config = dict(
    rope_base=10000.0,
    init_out_by_depth=True,
    lr_head=0.00309,
    warmup_steps=200,
    final_lr_fraction=0.0,
    train_tokens=107600000,
    dataset='wikipedia_en',
)
MLP neurons of a small language model. Each row is named by its layer, matrix (up: input weights) and neuron, and shows model dimensions 0-191. Each number is 500 + 40 x the weight over its row's rms, rounded and kept within 0 to 999. Numbers have three digits each.
After each neuron's rows, "fires after" lists the tokens most often just before its 100 highest values on Wikipedia text that the model never trained on. A number after a token or word is its count.

L6.up166:499522538578505474494466501537488463513518500530421434426524498476529465516456526438468478586527509494507494488514492503505454528472529561550491531496491464466471483520526452511498416467491477530483622557459496503534479479515542578531460500579502520557475520493518479533499491448514462552492596498473453541546553485504520505479488382516510470508529546461522510502529506535534395559602424509520500462535425541462509494502447487496536542461457420512461478462530477498532476461457468491504511489461613436516497535471499469455454507501526510404476525604509524558463482490504554572
fires after: "-" 18, " c" 16, "." 11, " C" 7, " D" 6

L6.up608:531502476445478469502524527515481480529468543522404514446586519493532487566468511579508452530504486475521516567520475425508488506488485489467409564469433492573543525471542498574538549542503537563458440483511524467560508443497550499465514454425550451570439516466527442526562530527507527509545499576491447451519530539438457503518461507410504473480554479479513554444404471517465443470451500519433521466523497511472452583470467535465473450523523429574432474516561518487478479541503474527509459422535491563436466481500481473520524499532489463510512513538533496558509503553498482559
fires after: "r" 41, "a" 8, "m" 7, "h" 5, "el" 5, " l" 5

L6.up607:504484481519484520405510457446457527559521469506499466541510512447553511483454497483471502518522451499417483537485539490499558561481477490515525519598518616477580535473480473524526494460551502522489524533487524468531467508495502498464512495532480437534488480545518489455501506490475581564525536485523464480481551521590531537452515524481435407422492452559524464557453488570500495527460498429432543482536549524560554488473487442503491440530501488510605470549492442563537541513557514521434498481472509506565464516461588499496479454447481418401494523532496433484479468508472546560
fires after: " n" 22, " |\n" 13, "in" 7, "at" 4, "n" 4

L5.up531:483452442493438503530499510398444518551459506445484464540477595551485534427543507486526484391402525441487412570558495506484573480491469564540521432465463482468489464529504450501520527599526506532502481475521564482487484484509464528479530510477486534471457517507466527508459524495410529475507436552522526520527500496503526463488490512479516554476505472479526540444535479621451470507576472516472557529519519500472463528537523455523517468507552457449534506470563504560424502553501548498485507467517512471547495596546478494537455477518510565501524487456462498452529472553496581582
fires after: "n" 22, " for" 14, "or" 9, " off" 9, "ual" 7, "an" 6

L5.up247:560497454560481538441508494527444503444541490512534508434554518467544424432477476514510522498508523473511505484405426505534512493498535534469470453543481484526512624468521523595567598445454445509492535520503543506542499449481512498501598457519468525527464429491497467526540490516513485486485478553430450488482555551490541578500457502445529508459449463487508551510520489522511471497497457480479470522483466492484547511514521451504589537553524507430510528437474518528501409523513471483558551519510470546484453553467489467535438576430405494486486480462603495492510480457489550555
fires after: "in" 30, " United" 10, "c" 8, "er" 7, "on" 6, "ern" 5

L6.up475:475451502508524538549451474482474489474475501457485561501486534497498543399489459498511469500436563468521502483461501533468567453466427466464515527500491513504508608443537479529476460529512488420514523565441481512513570468465470500525494519506507557461527572514432540510531447537485510483482523500539532465434567496538464501566467500543489483384476564475559506513527499446497462463433457432506554478560567500527507509548479501494449485557492505504423516477543536524501528500472532498519555435505428542413453547573500525557477566529544441482517564451549519452485542392473540497
fires after: "er" 20, "om" 11, "el" 9, "st" 8, " |\n" 7, "re" 5

L6.up347:540469424465583565500501560507442466491523520455438529519524516470600423451439490490483567484480509507478506484497479614496507538457477514557403483588495482472536507470441535548558536513479451554517491485435485521547473506531526476415498492527541445508469438529456499503510542498456480456554450534511555488516548534434540506434503464483494502527522546487442495436502529617476506498530500558526515488532466486524533523496494505455519472492513451487544507476503533411519497584437574425518448509507571542501452466521513471521472546506422471537499491456586515461536488458491521494
fires after: "r" 31, "at" 11, "il" 6, " the" 5, "n" 5

L5.up697:533591486553432502489499486422508462513521514544553452473435537525553509497500503556522484493555510499575536495518476466458491430519536456541530449467447510538539495432430528430468579503470575471593463499505460535499477536540507533505519518487461536498546511482478467557488518524464509526473561568503471458558468448452561448525443501465505476448510468487582406512524481477437503486514544443578470472548505468516431531480508496476493497510564524534519418446484498464540527499515521429510466438525476436540569571478556465409486490493512561450471488551478505532542473520422473509
fires after: "are" 15, "ph" 11, "og" 8, "ra" 8, "==" 8, "h" 6

L5.up562:483477461482511525446497478449432568468484446462527517483546542507469495509532515438515473532503522473539516540532539386517643482472491511542543455532503532474517504510454488415508511484424467472562461519471491506504525445560458519445580447516512512588440506509447429485493473463490490526576445454537462548537467529491542545477507471422460538533567488559479461441432553511509517523497475526456522555523519558503478542462456466484484576469408478550506517544502478489548528508493475504522531591501464508534492519445560510461537536468526424534523480507494530456559446461466438526
fires after: "ra" 55, " Le" 22, "re" 8, " le" 8

L6.up416:445466488532485444485520502466398483487427466465453530550509534492468494537541578499505549526480603556515465507486474567491505466498507565492539447463537435581467546502444438498521464506456419476506432438533515501458442493482450559496490441561524569444470482514481482455555487522522503498514475531513489452452496519518509492558517482483529476511504567542522450473555527558481514458571512442513459567510416512400432479474517521555537485499596499576573467503470519520559508557461542533496558514472495543440496474496466527487516457520446482516495517481568537431512532543489469547
fires after: "eb" 19, "a" 11, "ran" 10, "oll" 8, "at" 5, " f" 5

L5.up622:432448504526515449406458552454465531542493419505390537500527452492446461540477554529501489525504513548470485468515510448463482497495544543440463566558474524562489571442508518520539476492461520488612471473505439486495449510480567544457539522522497508510549480449550527476504493563463602504533450449502496479456539571522541500467509510538380475499504571524518545416515513492417522546428452570498544474509477472518476480538464456521461514516581461567521583521508532537453518481526538512497493443530476461496449490458471434519483526479566494482515496493482523461491525529488529473
fires after: "r" 16, " re" 9, " an" 8, " l" 7, "o" 5, " m" 5

L6.up165:472550479513516524550472465503495537453512522465524459533525530530489528382519430502525450519536580389482576459491449436507507435526474465544489481481488576465493488562443464499455491501466588493450564516585494425517558529497505555512432476506505609477564552504583438451489556502496504540594523499469431452466459513514524503507484527492467551502492500510497493547500474492483516537467418455476541505547537452501486528451501484470516517522481407528488500496431535511547483469509493511486522522497427517598551479461525506467533520500486516516517547395490487525533516522575463515
fires after: "|---|---" 11, "|---" 10, " K" 9, "if" 8, " St" 7, "ov" 7